From a checkpoint of a small transformer trained on Wikipedia.
Size: 9 layers, 4 heads of 64 (2 for keys and values), MLP 320 SwiGLU, vocabulary 1099, 4.29M parameters.
Architecture: rotary positions, tied embeddings.
Training: 164M tokens, 5496 steps.
MLP neurons of a small language model. Each row is named by its layer, matrix (gate and up: input weights) and neuron, and shows model dimensions 80-207. Each number is 128 + 32 x the weight over its row's rms, rounded and kept within 0 to 255. Numbers have three digits each. A neuron's up and down rows have the sign that makes its largest values positive.
After each neuron's rows, "fires on" lists the tokens most often at its 100 highest values on Wikipedia text that the model never trained on.

L6.gate270:125130122138085148079067090129139091128090189122121077117100127079139119107151061121155094116110116138161166081093117143134141114150096147164166158070159128106085179139134150165185056150106147165142178110150141127140190110208096126073133128101132121178125148113173137124175079098216076189079113085105111169102175052129143124076144186147090152122106156115090147123147105120120128103134
L6.up270:091185109164129142087126093170139183152104098111132137170148106146097068075133085114133149132108086079064112129059107164126157126122174114151085120167093147181128187119117119124142114177074129095085190042107081151143123125168131140128135144139151096171122171183107154128101150059140137169121123107146132169160164127131172094164137142127165149110078085076151092116090099156099056122166
fires on: "orm", "em", "um", "ep", ":", "w"

L4.gate296:112089130112111177099073146187141178159156094091099093164120128139117157144175123071193127165097115145101116082115195170079167112083123094104139158066099196128096098103175167103118131132092162073123143075122123150202145150173165135084141090142155109181113126177165153110149080133201135132106131083100113188100100133079153137114073149194125089137128155144156168148150164142088120122121
L4.up296:104124185154100091180107167197189084089141091123163122149156156117152120189100167104149131082086095160108123090174141119118114103116133064107112163124122154120157177074119085157129134117174129171201169097083118089199118147080170064113107206135130119121128075154119144120095154139176107096151160134099152118083083141123052138137089151050143161151145131178167145090169082150041078123170
fires on: ".", " is", "ed", "ec", " also", " and"

L4.gate27:140085147098169153157095147124158195138192148119137141078160048164155121192098101115133116096133089132144154119123097078170119106187107081133133168123091191096137063082164109156158104124167108123099139151151186142109104186161105148055127129106149112169093136132170083094124045080085141123170144170094159100136133160052101129129102065176114173111126101096165073181114122087234117092131
L4.up27:084151089097080171138145125144118172132104188158148162178186113139114165142139076155132143163126145145126132157128134072143127144130093128130165111148135206071119068180092159107110126101131162118093172118127147131123130085124126110116143104090113122109134116102104189150187169179100113090198146139103154103214153092120120143140079189131149121076129148166087173085086162161173178131074
fires on: " |", "s", "on", "ro"

L4.gate30:168119123094110087093111188125156093108116167142157182142066144139128151067154120119100155140150182179110106151125146127108142105152100087137130105143147173112145117093093104175131179127131089110096133135114139181132092112132145179145098160133102140145149097148122135147183150203152165109090149173182098161108138137127114136134074132075130136117075161122144182121071166138141074149078
L4.up30:146106170121094116185110132104178111121137145127138137102100137141206119125139105152148114133134093170101142146153090077141124126128145183128144115097176099132151091085132108162142076109099107124134155143168132106173090097139147228085158109114101115131135111120080077130173167136123150158083134127122192147164156126184130206179123126117135134112109150099144093176144075111132087093066
fires on: " g", "g"

L4.gate257:118055126066093136129102082121101145157057098138110175067103133141086095155126092142126103125122138138119127077084141078126166144130116160144073099153154157156129122130134070145131101144134146095097139099140133078110146116121067092123068106103116110182159188130130199175136111118137155145085101109198135109145119104146177083134125143112122125135125150134089089135099108132172154104067
L4.up257:160094087115153114153143154166139195121171123161157133129117138138069183114220154131173093173109122161141111112145104134127126127116140071113080134155158153100134075149119094078144101067178157097122127122083120157124084146133112125167101137142065107160175166112135143139079123095091156086104085122134100129138103135140102113112164158087211100121162162166136094105136113124095160176095
fires on: " ", ")", "orn"

L4.gate78:119153104174083051068117152131112080107166140101170098153161121102108093061135167101167128107139183150136141201135128123107133129149095121139113121055156139123104135105136106176193069140125130140125164146115150148133199095178088122099105081073128089185095171134086118098144145145130141145115093158112121109114128129113104170153145088165093150062126101170101072104126115108130190158088
L4.up78:129096145117177088152124110152113125082150187120076141127170114109106107039144061116171130127138142104091126183164106104172096137147162146109082137124071157116138113151111161104098176083080059070106218131144102139053143119138134133149182070116131141119083124153190155208179130137099123125088119124122133104092176088175118105161126146182121118127079183131098101098124151162145184141104
fires on: "all", "t", "ue", "ical", "ational", "ive"

L6.gate61:157079136122157092162111158099147146166112103118091183131133152116115204133118161154147145114137135097106137091185139110073148098093151101188147127131147197095062111124126094127109172127155194114108040096117132114142089135143100143184154164134069126102137133126154140115179085119121186126115108128133124072132112089077154151146095177131169148113156189108176128111116122129159103223069
L6.up61:144104110185167063150092123152135138079189124138093125133093138097185121042130137110095107142168134083080148102094113111088175093099190124176188144076130128066080147125124073122099161115116144137137064073131120185138092135122135107102101153165107145173142161188128139112144101134162170114113146175122094138147109130116126149102173152098167114114111169147147114100139123112126070119119
fires on: " s", " S", "s"

L6.gate24:084152090144097139055115174178102187126124146083127099056188092109086137117112109156178184139120152141114144067124098091142181148148105088159095113099119124152113095111151090160099148116110076081092099116140171183165165149115065157092139147080136083097157093153111184145085083065107096091153103107171153174142128096065164080176131156131145091117112127121143156105147211102132141192158
L6.up24:106150123155126109128143255133083178123141151130124086086100116062066108154120132148133136155129100119094195119126123103044134107091123118123102125131122113161179095121132152090074149151128118111146127072084134117102172110113128137115082109136176153168214129194149225118056107140057104121109116126107146114115116092094128152147129146134054117111110025121100092118144159048097124146123
fires on: "o", " sh", "b"

L6.gate290:117135150097088182144134187103139105157044118080092144171143122122128142083167128108169111080140149152137103117136149100187090113076075111116110136115144170143137135102121110176150101141125193104062098151164160173113153169116154181063179114144109143136132131114098156108120116097165108080116080137100073093164144137113155110185147108168134106118161167133130130105157122201088136171154
L6.up290:134184106111164114153108134138136125162082090121096123167143148127151224167122100050206155115140120127124084108117164129217116119139117107109170045110102189172103071106213090173142156088153082123112168153171141104140137150120144097161121143120139128144118128088113144148108167073109133117117086151097118109106125152164137135134109062136096115128185124193145182117129125135093133149165
fires on: "h", " his", ",", "ish"

L6.gate104:123097116101106156117116095093165109134151158085068130109154099135071170018105113068143185077140159154110163160115170147113094101103105083129140144151154192125108106121105108141147093137049164101132149117112197189082150150112109151144171134153105103094185109112098188148153122103192159156160131166107183121096138079106134139088147124171138126160193106110153089170111128112142123178072
L6.up104:169128105164113132102149068110155147165088087153172116111091105108156145051111194089089108104150102130144109119140101114119016074115100149154109040078095125150096147110098153119180148128148174083155190109118143117118126164098125178100170099157116129161111148157130120103161114097120160092168104186119077132129122145157095113149105069157096074190136131124147119159113130058115100123141
fires on: "th", "ur", "he", "is", "ld"

L6.gate285:180110060076173085088163090159128109160106126144169197101092157145184152074154244142150163138124145091151121146129061154112103061187116140145081158131164114198123089067092131119119120128103096199164096167120113103058074126087111128130181125105134096162115150134158194202092080123171128143110079092074127127119095177128140138161119111102161082116114081168117123124109123069162142161134
L6.up285:157151105152141120120137108133102159109137095161165126146107157167155120126122137113172176095158116085155099128129094169115137119117191106137072129105174156168158094149120133068077097119081088170170179110109102117070112084077090122155100065101140170133076114052189148124067095098128163159159069083112139143151111140115108191157172135155158067145113109127120080070174113088186120134083
fires on: "id", "ab", "c", "ed", "ud"

L6.gate36:144140126084134159097059147127166094113106134127135125100132155157110129059135152168142142130128142084189150059159086135209125088139202093062139124048145147109134159112135131167101101142129168115156130104120146141114125145146072196074123117104083095091130166138114088094109129134173125165094127115095102100113149078152169132138076116076124091113134122124130101100093145140084112179100
L6.up36:160139088096107163119142211077128133102094139183147096088117122125089080102120165147099171187140146112199122117122109128166128116142123136115135182123120122110156119129154184121171154134164111159145199137162159120143122139116094154124096073196158136082147157149175128102073104155130163111095160147104125104117095148162122141128144098107095065122179132117135139154157126096085133161093
fires on: "en", "o", "==", "ear"

L4.gate28:146123141078117123088182156128100115116181126083168143156168153094095157164137141133136145109077161183099142079077145150122132104149086108125080122070107150115130139118113062143167123110188151136140127125123105129160097132204174079172193122137116108135148122092093161110093137075128209132086114146158109135116053136108115124164091087112166117080099141129157102087127146103121084164123
L4.up28:132110104119102172132161181093119129175149179138115139163090094100121196126116099190115198121126088151122101182167132138155052138095127104123131189102114138066138059158109174136118125112125107135097176142104145140094105167160108102127158110190115149168133167138115122183122109161079124090122184156116156096131179116132131140077068162149062096131140110161157164118115124148149160164057
fires on: "th", "j", "id", "g", "),"

L6.gate149:171096141143144165106133069140166126151127144113089142086095173108145130094153146143197182147142155087157098090139080147174151152104103141140153137145160164209119096116130130140146140149108135144133121087211097133118107225165140184113115134127103053109070103153079107113146137114148112150117154164119122112090135119122191145095135041134112110093118109130171100093107113119094140157184
L6.up149:118107184147142208146169105095148141170116154136134129142122164080114116087139154097152139092122122146173099070071109149138118186125107161143191144132142156126142124118094133143141129146183110156130155111147139036181150212108088115124091151126121133167086079109103097156093090155149121180094159138132121111065112139141120171131114102083056127172100120112107119110166122108135148110138
fires on: "ic", "is", "iv", "he"

L6.gate52:151132087148115126118107121073134061147114145133133130117129104125112170138177156119113126134096126155173051107134112138192129074153067150147099075096123145170043102100126122136162111119089168105046130167093141143115127210148121125116150176162084099141164132119115110128104155108177143137111124136122061121125111167141145138109123124147119095151119135153149126159135124182151134187142
L6.up52:151133083051204196141074115131173084167146100106095126132178101149103119175179141071112159126142073117106157113131123168173142093116122120134097137127160146126131121161153101123083099061164159057079171169129179151153147061170151144147113104118135106124163104141108111127137197102147136114088147189139085135085133117122123104134132149150152153085110170166162156166159087143085090113116
fires on: " it", "ir", "am", " were", "'", "at"

L4.gate100:078044104084132120144095067206183128111145081118141189108130190050094186136121075155099172134140146097167124139095103133088094121119099102219137078145149161152171123093142156206173125122154158147156129134133130151166122153107115180167162130126108126162149103099123144119128136141115179142102151073158127124130125127152121114219163115155130110126130113148063097113137116140111112134109
L4.up100:176078178083129103169158102107131107138110154062160123094069076080206096121099137146149088087133182097104055145097111165117143180129058117086122085127107110148155131134127083143137151166150134165076139075096144146125155091131167158100153138112100112127163115095092164129131084187142122145155125084173127134100143120098153120144092120115141151111169154095139144152159186103097105099141
fires on: " ch", " g"

L4.gate147:143090108129152132138083113097149127109122044061120165060144092120092129132118096117143085094086130171116149148112119121127092123164108076114090166140133055079115103090100105145051100133169143171115127108180160155146082104196129180137105160170189168100093101159122115108137156174122121154111128153154094136133190080164163127088073161128149128169144137135115130159141159113163151161135
L4.up147:119207104125096104092097148158109180128195130089100139145136145113095166170178110117093204074113153091103110164080112094122113143149099118106121068111105133088063112144204111126171075155126182135149135135111126155102139122136097123119118127179092087115161141065056145088099144117103168196095126158097131114183170101127115071136116154133127149109135037065094119160160174166082138097099
fires on: " that"

L6.gate194:073121093162103137122069180109068152145197120089104138163168182097116130158171104176142083061164109161112150094085171130068198129139109112175117153126150211161077140125109082062150121149126143086082154151163172103152156168142101178126146176148156121154116163134149164117143126143082107117121113119150087137107107159148173183155113169119129123198153136096160082195116110136187098171102
L6.up194:105116116101101171107101141113125112175161091122137120084148113192157115179102130152099129072141196145099036057063086131122101107087082099051205105159176132137109108159171086097128165112144133150124127159152170175176117084103132168108172132113152158165076078148153212133087155179084142103100126160123138180088105083094065132119114134114184089126146142129104146175132101157060120113132
fires on: " Th", "s", "h", "u", "th"

L4.gate67:076138150094154138124109094137096188137170064108117138118087163155109078148092084191149119131156152173158113112092149119155114102195097151131151134141113106084079099103124046134132142134059079107141167123157116131168152158140110099112036146150198155119163139136149135150065120105132126107135106120160114094096113113120120119123121132112115130095156155142202092083164161169133131140197
L4.up67:127129065117193122102103094140121140029138089230134057142110177066136122185097132155143130144128150094099092146153113091089146098101184114140130122110140169118116112040134082142080139130128073126143135173152155145162130135169060139099131141151158135156144127202153164131151100064113151129100137134072154084135089092100133118150113170085143097068207130155150145094148123075136115119110
fires on: "F", "T", "D", "B", "W"

L4.gate85:132122118083115123127097098151139122148101129121146128102215141056119092163130098161087145176154066130085122166130100136191144113114141078152073131120161147163104115096158079137154086152142154121103185096144194154136168185140118128113130069115139105092162128126098110121089132099128155169122194089111124139107105131117093137170129062106131116089127132083141096105135114088174132176076
L4.up85:102181083069068107122099107087096164147095138130108133038152097175161077137134073128136112182123121098055168159166120119079135151130150126114143161150115066157152140100163168142175079136120106138154155123133156108175152142160177104115102130006172114109095213121126100118117158122120159186145144095150176108148102166096126158126165165126124134072076088109133128096161108148186110141103
fires on: " d", "a", "ard", ".", ";", " |"

L6.gate59:128153114069122139098113144093104149092128180054143160125105180149153175106119081060128069102132111183143114126095156113074118146101078077143106175134087095092135120097122066138110093168105089102185113122112159120119100144132079139177120148129074100138079110138142156168152167214095187169119149137154131103147170053152185177168057144066151057063091144082143073130122189127132097183099
L6.up59:183105116123111156126211111121119122141154069153110084117110106138115158163131111079139101176095115144148159137105119095156121118158094119152143173158139109131166177106101156149122157174090105181112040193112161154144147197145104103185179134088111109114091197107077128168130147173173142140157159100154178132100144136113150139145128129096112081132121086095103139062121140078131148141153
fires on: "w", "od", "qu", "v", "st"

L6.gate277:145151121180167176117114071111079127181126156109100130077079069105092137132143109111110129153099131135130147131113146110083137139048085120109115118078142119127182078164152178059097181095099149125107155111069139085123121132139123098102091152102155165149189142154141178124067120133121049122148146118111124118051158159124139100145123144202111112135168088164122078164157142108122158099068
L6.up277:107142133127127206066125103157105124113103172063072182109165094110088085149156112164143116089099122098121144117117145162103132113102154073127083094072142138130100141149080127134143099141083150133107166146093105121113144144128067137118119120134076055150116187100120197130133166110168119151111146095120128085099124186072141133160150115159147139107079114110144121056148187116131117104117
fires on: " A", " a", " pro"

L6.gate212:085132143126068107120068130166126112110115115101134134069166202097093092121117109092138099117100164115107120132102142116096132124174119104156148125108161203120101176188186057150128125117113136106127163119143161157111128153145117162139083146112158123148182087184101082103147071094176146147084096099170136070115125174128170142093168142099118151073167127089147105081124091135146164126155
L6.up212:160135094131116109123106154070166124134222128115175145134154134142128112126155126117165050147080178155069103088192101213157068084147124149146157115072162147146169133138140144142145095166115135187148138131110140143108134153151134099143143190152106148075149087120113115090169126080139143119090083123097120113159088139185170161104114107089037166153144142102148158152140102071152194106144
fires on: ",", " G", " D", " L", "'"

L4.gate183:109069138074155090120113112056129081123114072131131145106153092065127113116113046162094142101093099130148112146144161188131182092119128123110099132164119110098126146087136155181143142139121184149103149110105143148118142171152141163100120172108158078191099121149121098175173050118116128179106109136163102131133164086124177110147141121168126084131148204057150103179116139113178064103117
L4.up183:154146201151148099125155160046168137162182113178124146166149093137153108117077119112055107157100116112105089170107084122168107151137137080068143095099159085124115140114164115117134166091135141130059093140148129108129172131135083127138162140155163171117147087144136151125134147154084111110130122123079160110153055153134114154123080164057109115098107164182175104112095114096124097036108
fires on: " n", " con", " s", "R", "z"

L6.gate142:101077092112169134111102101107099124177128168146153151132145162123132132126168111155142128129092111079139134132082149122175134119167119118085136079118074169099141143130149117123131160083193110112092096115112123146149074128179126160129105151154142106142106156100142176170234129140170159130088106103116075091154146137070162128115138090166119109122107153125131103126133169072088132154125
L6.up142:083129111094206147130141160175141192066104090155086170077072135118139129116156113121146157153157128153133114144122121161126062105180101124106195180152124160126160126132132176167154090141106134120118165104197105149155132162121152101085116187139118132150120107104111096123106102112103099124145121085124067145195103123104101085139123165140170141150146120207108147097167125158152136092140
fires on: "s"

L4.gate306:128122149091185152091104105108146169130136066119092145143121167152123160046175135138125117140146091096061091136168185109149109176118146034156137147096103152096125136121091138181137090088133129140115138140117156066093125107096155133079167225129100112199094126116090171049126092125167111149097156095159075167111156121111110123090101136172154135113114167129097151133158173126116104158114
L4.up306:120141126029122150110104142114159093151168164118125125128163190171052097155181129105160153110073058152101146119085143115123161145124114133103147164109089109140112143098183183090138198126165157148160121162114097119076167144146180125124152164140132082137137140127121127065164069111114167112127112159068080174154115115161112089102099123165073140127186093119103109145144109134175093112068
fires on: " is", "ater"

L4.gate19:205086148107144044068118146115130128186115147168145062134140108136109114088155172158136130117131084129117159136133150148127124098143063094081141144097115129127123151134139144169120105154163167142130149095133109130122122108151183107099129205108094109122120132118077139102109114104120125205121164170094109056155178134114134110121121152142089108103139134090090160124120115098130125128095
L4.up19:166157084085090135110206076084082140180089130174107111107153077091082104162138125135162129035125169105142106134182167161121090092130102120081135140206138157110152134093157137129139177160199181154128093170123167110065089196150102158136118128094129101119162135105065173134190214086124118107099084136107126129098117139163184087168115192103142122106152146176131118159134089097166160142170
fires on: "'"

L6.gate185:123133160099182170122119110148164135180063146133136161142167103134138118172140097096104134068160094062055126154153098098115121110123123120145124045118203122147139144037094135166152150102130129099123195137122147129089159117158150131182123094105156105150141175162102190158107133116195131119057093121099122133071152159094078132176099147091122172154115093127147116186152113156078135120144
L6.up185:121174134140146098108126087084067142107074152086063117140100136113096080112153087110124138116118115087121185181194155122051133129084139093111105087165169115126086165091137089108109125136169124178166148128066116081097153115128166114146121103097125137072122099144121138170121086149161119162084109082095117170167086122073070139204124116135125147163163070133137088170151078119108125128123
fires on: "ric", "b", "x", "v", "o", "ov"

L6.gate140:078112089092111090140119135100128131175180133173067135151146096203131163134150131154061092106134143125090154090104119124108134113100140120108158182072121170131106111077153037097105099109138176142137118084207106100145074118089095149109142148100148091159130131147091150167157122149107109131114133081204115100154146095126122148116100179144183141128113127131146041184147134156101142161156
L6.up140:083086135117074080093110157167123165143142132142128143144174152149140157141173123164077172122083186144168088088116131220135145162140142154139152112109142102124141178137197153130184109123142166157185126125152082134174091090101116178088172126165213142129161135161092114116090138073167203122077103108123123083177105132169121117148147092132120181075117128194133128108178141142145161161162
fires on: ",", "re", "4"

L4.gate307:094092116063113138121128095076131091113164071071114139130185111173080191134155115119122127103172117117131097097114098100160186114179090097122142145049200121106099122105134118111119110152167143133070085140096104156130086132186153094145085164126112152141158068108125139145152150153143106171104143151128114120077198144102143048156142095134096160139099144068103147154116147145128120139138
L4.up307:104173075122148123126125169105178180151169118131145117095092172120147166142102138121067052154144159153105133077141155123148127070135119139083169172151091070121121145115154122141121136085155091200098079082081152077131106134116114167125156194110157097097182136134122180092157098120119070140086141134201146084131186107155090109157104122109168179099148155095079124125137114102152144098117
fires on: "s", "iv", "ion", "ult", " st", "ions"

L6.gate300:156104113070134141118116170160101167188103115173142126173165126080081146112184118166141095138047144130180122131151171135141083121195111125171112110036071152144111199198169124184115146139135177112127123151116102126103160085153147176064157137086150118154155127134120169105112100085113184129146109106101098150157097150082153112160127080080119124116208175133137120096161074133158186133113
L6.up300:109131154112130108070182153089108066093136126127160212186118069167109100108133214141154139149079163166170094104096142137159121200132134127114081189072153114123105057133133110163117133175081103133108135118156131151166082127125117166107101147121108119104167113162163111116158081172194140121167094050094143139136119109061158168103098116078132123127215153135120186136064140117099096162155
fires on: "re", "ro", "\n"

L4.gate218:139076122138166104138098105161111119093126167077090116167103135163163178088085109138168077110145132098097082071112136108184193188155152064083134122107149145120033141142134111143152113110111131121117111161128146176171079095131097154118133141113125039108153131132110113088156132110105121109117114161152078118124082098145209193140052156121103109166118146125131151131116142199111121147138
L4.up218:158155141194106157143116160139121135146150149126104083141138072139114152179116126142124056121132117169158180135123157153182158158102077136069151113153120122158086143169139158089174137093153119086123149131088107132105152089175143105115126097124101124118177145123114095139098147152113110118150128105138129080073117139137158158148046084117087180102108081174184095174159073152164107121101
fires on: ",", " to", "at", "er", "ct", " that"

L4.gate33:161216127115157091074113135110104101124120183100132100147173177142103122151163138121195153116141142142115202131178092084148146128084175090110134140122192081166152110120130144076125144145087071104112124151162087170091115129092084113084123104125127066172140173092090095108166103109105117121127118185126133106124213105135157214116108144132157087150084153099114157085114171080101169125142
L4.up33:149117134104178146172101097161146078113109117091096104112153139153190136113117111180079125139133137089111123094175134126156130179116114161173146080129138113184118043120121088169100158110097116139171099078133112106119090101079117127110198137091136160139127083113094171074115119183138099109124187098074081169135129129102090095187175107146139181105097129139072184175093112118154169088147
fires on: "7", "j", "b", "e", "p", "ge"

L6.gate259:103111159184122146009079113163153176098114108173108082106145191144121125108119098116096186055140147121106139165086113113096106164117143104163129105204144119137094139107141129125109146098206111077101165098139120153114145137121129116118090093149098096165127145137085177152156081096115147171121117142127108156162144124094115167129071135174176121169108072126147145147120116173085104097140
L6.up259:125102090173133200217184119142157126119140098101109150153146086118060100050111155137153152173132113117123155119090142133152127108185109169142127098113097180128087120145155093152138092128105130163144102087150163087122167174114133164120076158165170162181150132102132040215107115132108095080113126152143175095082109143136160080145146129118091087174126096129226141127081194114174118099132
fires on: "b", "m", "h", "ber"

L4.gate258:140077166127082147112166103140211183084104105116153126093119145138122109135110148137120084095155059161122131151124097108182150186140111143111152163140164096088163078154171168156062138142197145197109184077140127072133155189131095077149097116139119087099127106082151143163159111182166119136129104150152128077070148158112125152188107200141146092178128133142157144136170119049205195175128
L4.up258:146113160161104067090116120181097156174093110103153106158073112133101075125114140115171128086125136124136126149129071169099138113056146192123163166049186087120157100171132163122111133164084075072124095087138125131133148128148189143114143074137148113191089162143155128110123153121137160092176081124049130153135129123129103162125147119163156105133099134139137140105160075109135050141123
fires on: " v", " f", " b", "ed"

L6.gate9:103174137084119145105074149119100088136143102161088144154198092129137140092117065184138119095112179197117127132169144160106165077184133073081087145132121124175129165105149058130189086116117104158155126134197118131158114121212153152113149110117167155146077103085120123138124118091161136151087113081117093137134114137146189083134128101149087176156151145164131117080115115166100161117151
L6.up9:113183120096115145116151155125120113091140111141088058139076098146130119121166122098134093078087145120129142088110127136145124149101130148126140099131084108176138172153098114130185100141093129116229105132114160175115116161157096123161121121116148129099102148108120097089100115108189145137150105096157122044121144141147109203124094125111154124107130112128065114098141108175171179082118
fires on: ",", " in", "1", "ect", "at", "9"

L4.gate135:064135149050095160127083154098090137070086138126106093158142150133103150116172158161119057134138102131137111111197119147127160125151083119110153139084180119132154108153121135077064150140083153078137101148146170147134042068202124166126090142108108077158143166112152139131135149119161105134140137109133132052138127159170135128093145126127170039069135162052091150124108137134099120203113
L4.up135:116200086081106164116095111073161127165102095052128158144205102121141114212166149085163077158142109138137149091130142137136091193136077062108128119130158089154153088102074119109179070158075062088135107118064145137103128142083163134096126086099116112164114168079115112123114152094149183164161082129125157142151134100121146130088162153142177125144127129117177145120139128164121107174110
fires on: "en", " first", "e", "her", "ly"

L4.gate153:150127142123078099084040154139143159148180138131194154133137149088151086093099124117164111131099091148105141151188165089134191145134153163103063104109165163116102110152097159138135138169075122067117146159157137116137086082171094083099110173128163129194042179123169124120175142071100135144046108183148146125125120121159154096084145100077158110106138115107175105146107064119101136113144
L4.up153:151074073164142133078100091156163172078106103119103072140145103114101170144137084197079055139152157128200068129116175179157138134120074163125165198063116155136183105123110090149072167103113114085074161088084148183067107118098133106095103137145106147180142127137148169129154130144116106143110180167138147091156170126089141109120139107095123151105192135156160165098168194144107159145081
fires on: "own", "ing", "ly", "W", "/", "D"

L4.gate14:126128155126120107124170164167098130139085127147107178137162112175160174120119163081196165095096108171180153059156097149103103113093083107173098122121129092140086147141111127175121123088134133129147109140148167092189129160154161097062118140146134056028131132112151139122091195110101158156128141155159075126139128089057107125135130123212144138129169174108129130143123103172140077107106
L4.up14:097075124141139038139082174142161086131171168143130159123166165157138131115132155130095088162087123111159097154100142123108085185141170170104126115104129137115123113113106098119145157163205139110114117173175109153121167152074096158109074102138137138122133126151159083154209119099127127076129089139170136117171122186134122132114109140136126149092109075140133119135113138081142124134185
fires on: "re", " e", "7", ",", "h", "2"

L4.gate219:200163122105120139068153096127128169079189131086148095068138153170134118115075106149101132115132095155123071057126103121107119140118143129148092154084140131142086109143075181144137095140186089152116103090132123120118118097121099129112112079108084111133106104086082122139188139064137097169094129184170097119087115124108163124099132136127105062163154076125121129083111121149121154142193
L4.up219:172144123148147113180117119090124171132143107117116131121160158168122148100108082087094180138170176145113148144133064180151057107106140122164133116123112114199115131142098127106158092111163121094177104101134132102067157125094117176094056118131102135111107153118123054153153093151179174188117100118135101137167141108119113138100189105142127101173096115139086156132145086076170138138141
fires on: "ab", "ib"

L4.gate260:044164182174127134075149160181132166123155106047099193074150077098163138109152163164137181149151094137137141143156136112124091157093084128158074173120084133140114132116223193123163090171062161133106147157127131077146140107108112141180126171104176073097106142121130117170120168166142158167128100135150124201092173103118119116150141152125109165161092174126106112152112104113141094141108
L4.up260:120155156161113135096160168150153130123122143103039095134148152046102085090124109103099099099066177089085116121114130130178112190137093115136121156127153157213134116173077132136160133174126105059113161069194118129093165141143078128127132151125084091154155127165129120108171129105069108168166095091135155099088129121134171148088138130101099099112213101107121051102160095140144131130064
fires on: " a", "ary", " is", "ember", " an", "ber"

L4.gate270:146111072095092125114138135097098097130097080089106088162110181080119121158107118135147161149108156103082115182134123156177140070101118168125100167113102093057110159146109129181102128137116104098080114086173168101112080085150140107095102157123143094120110112116178085136095135121116076134166163132114144093130112114132188125100112139102174135079149154172178176042143160145116164131145
L4.up270:065183177129163131156120067148089143153125112119131113080100101102137169173106078124116153138125112116107124101096120156142079172201110094119095102149121144145168101165121162096159071080099165165126175175125109149103127153107125181164088079183083126139078156073138115145173146110114121113133089110098130053102096173160137186165106144119112185103128135091067132121170127073122149101048
fires on: " de", "e"

L4.gate6:092140163166091133137033159162117129113170157113137127116107108090087138127164123120109190172109108085111108155172123100143149147086118103192167141088140132125113160096140132058150128168161181065129098134139124125147129107133107208138077131067105096117162165122152095065123148126142106174162156101154120115064081151149165174102156129127105152102098085099104167107100112169138139122115
L4.up6:104133159117110144148188129207133159155162117101104140134160095122139099167132109172134183078171098107099085091105143142130106082075098113092136158104096140102119086104153082154132132126134147130148093121091132136095169113102136175146123166158065110105191172151165113144156125107106138173121155153100166172059135078133134168099096172182137174107114135140163175140094159200071136089105
fires on: ".", "is", "ther", "ter", ";", "er"

L4.gate17:136115156118114097117106203184128096132103090126083163126153150107158113040153141136178146107085135183124096125101094135130222181145175136135127164154126146128079116113131065173126107148074108141146143181156106140181157106155123129064133118189193137122084073187126076127176116143162114087125145169069084126137100110120088085120097141160154091104174138150169129129122137173105140101107
L4.up17:154091152116093124141102134122085149121150202098171110108162099102095142082083117166191178083120155104150103137105110148186072206140114138076141108109164090168101141135078111094127143095129170119073140130120126148139128151133123161088107091098124156087214086099135122090128118106109117098111137147138109158173132104183163140132139031101057137145181121075119093158183182149173113142151
fires on: " P", " G", " g"

L4.gate150:065154128060197134085102159103149112142098093120120102139085109188127156120163198141137072098116091107126148122128080126167182134163175076128111097082168100104115135077132127120145087075070088174106135151137101104129153163109055146110153116112079084132123142160111169114150085158135136157078143051104104122131134098136162175126129159168143192164129181132138142105076124108136146161165
L4.up150:101124157068124088123104130079121128166154097151159154157152124214117109118175164124135058163157117165119185159158123163148134161121126122156112127130121140184108114088190107120184173106087087134106185109083121120092139137102134129087085134137102137115116175146116105103065118149144114113115158084132200096118083079130153165086124092174095153130103153132151148091134095093155172095079
fires on: "il", ":", "ice", "ace"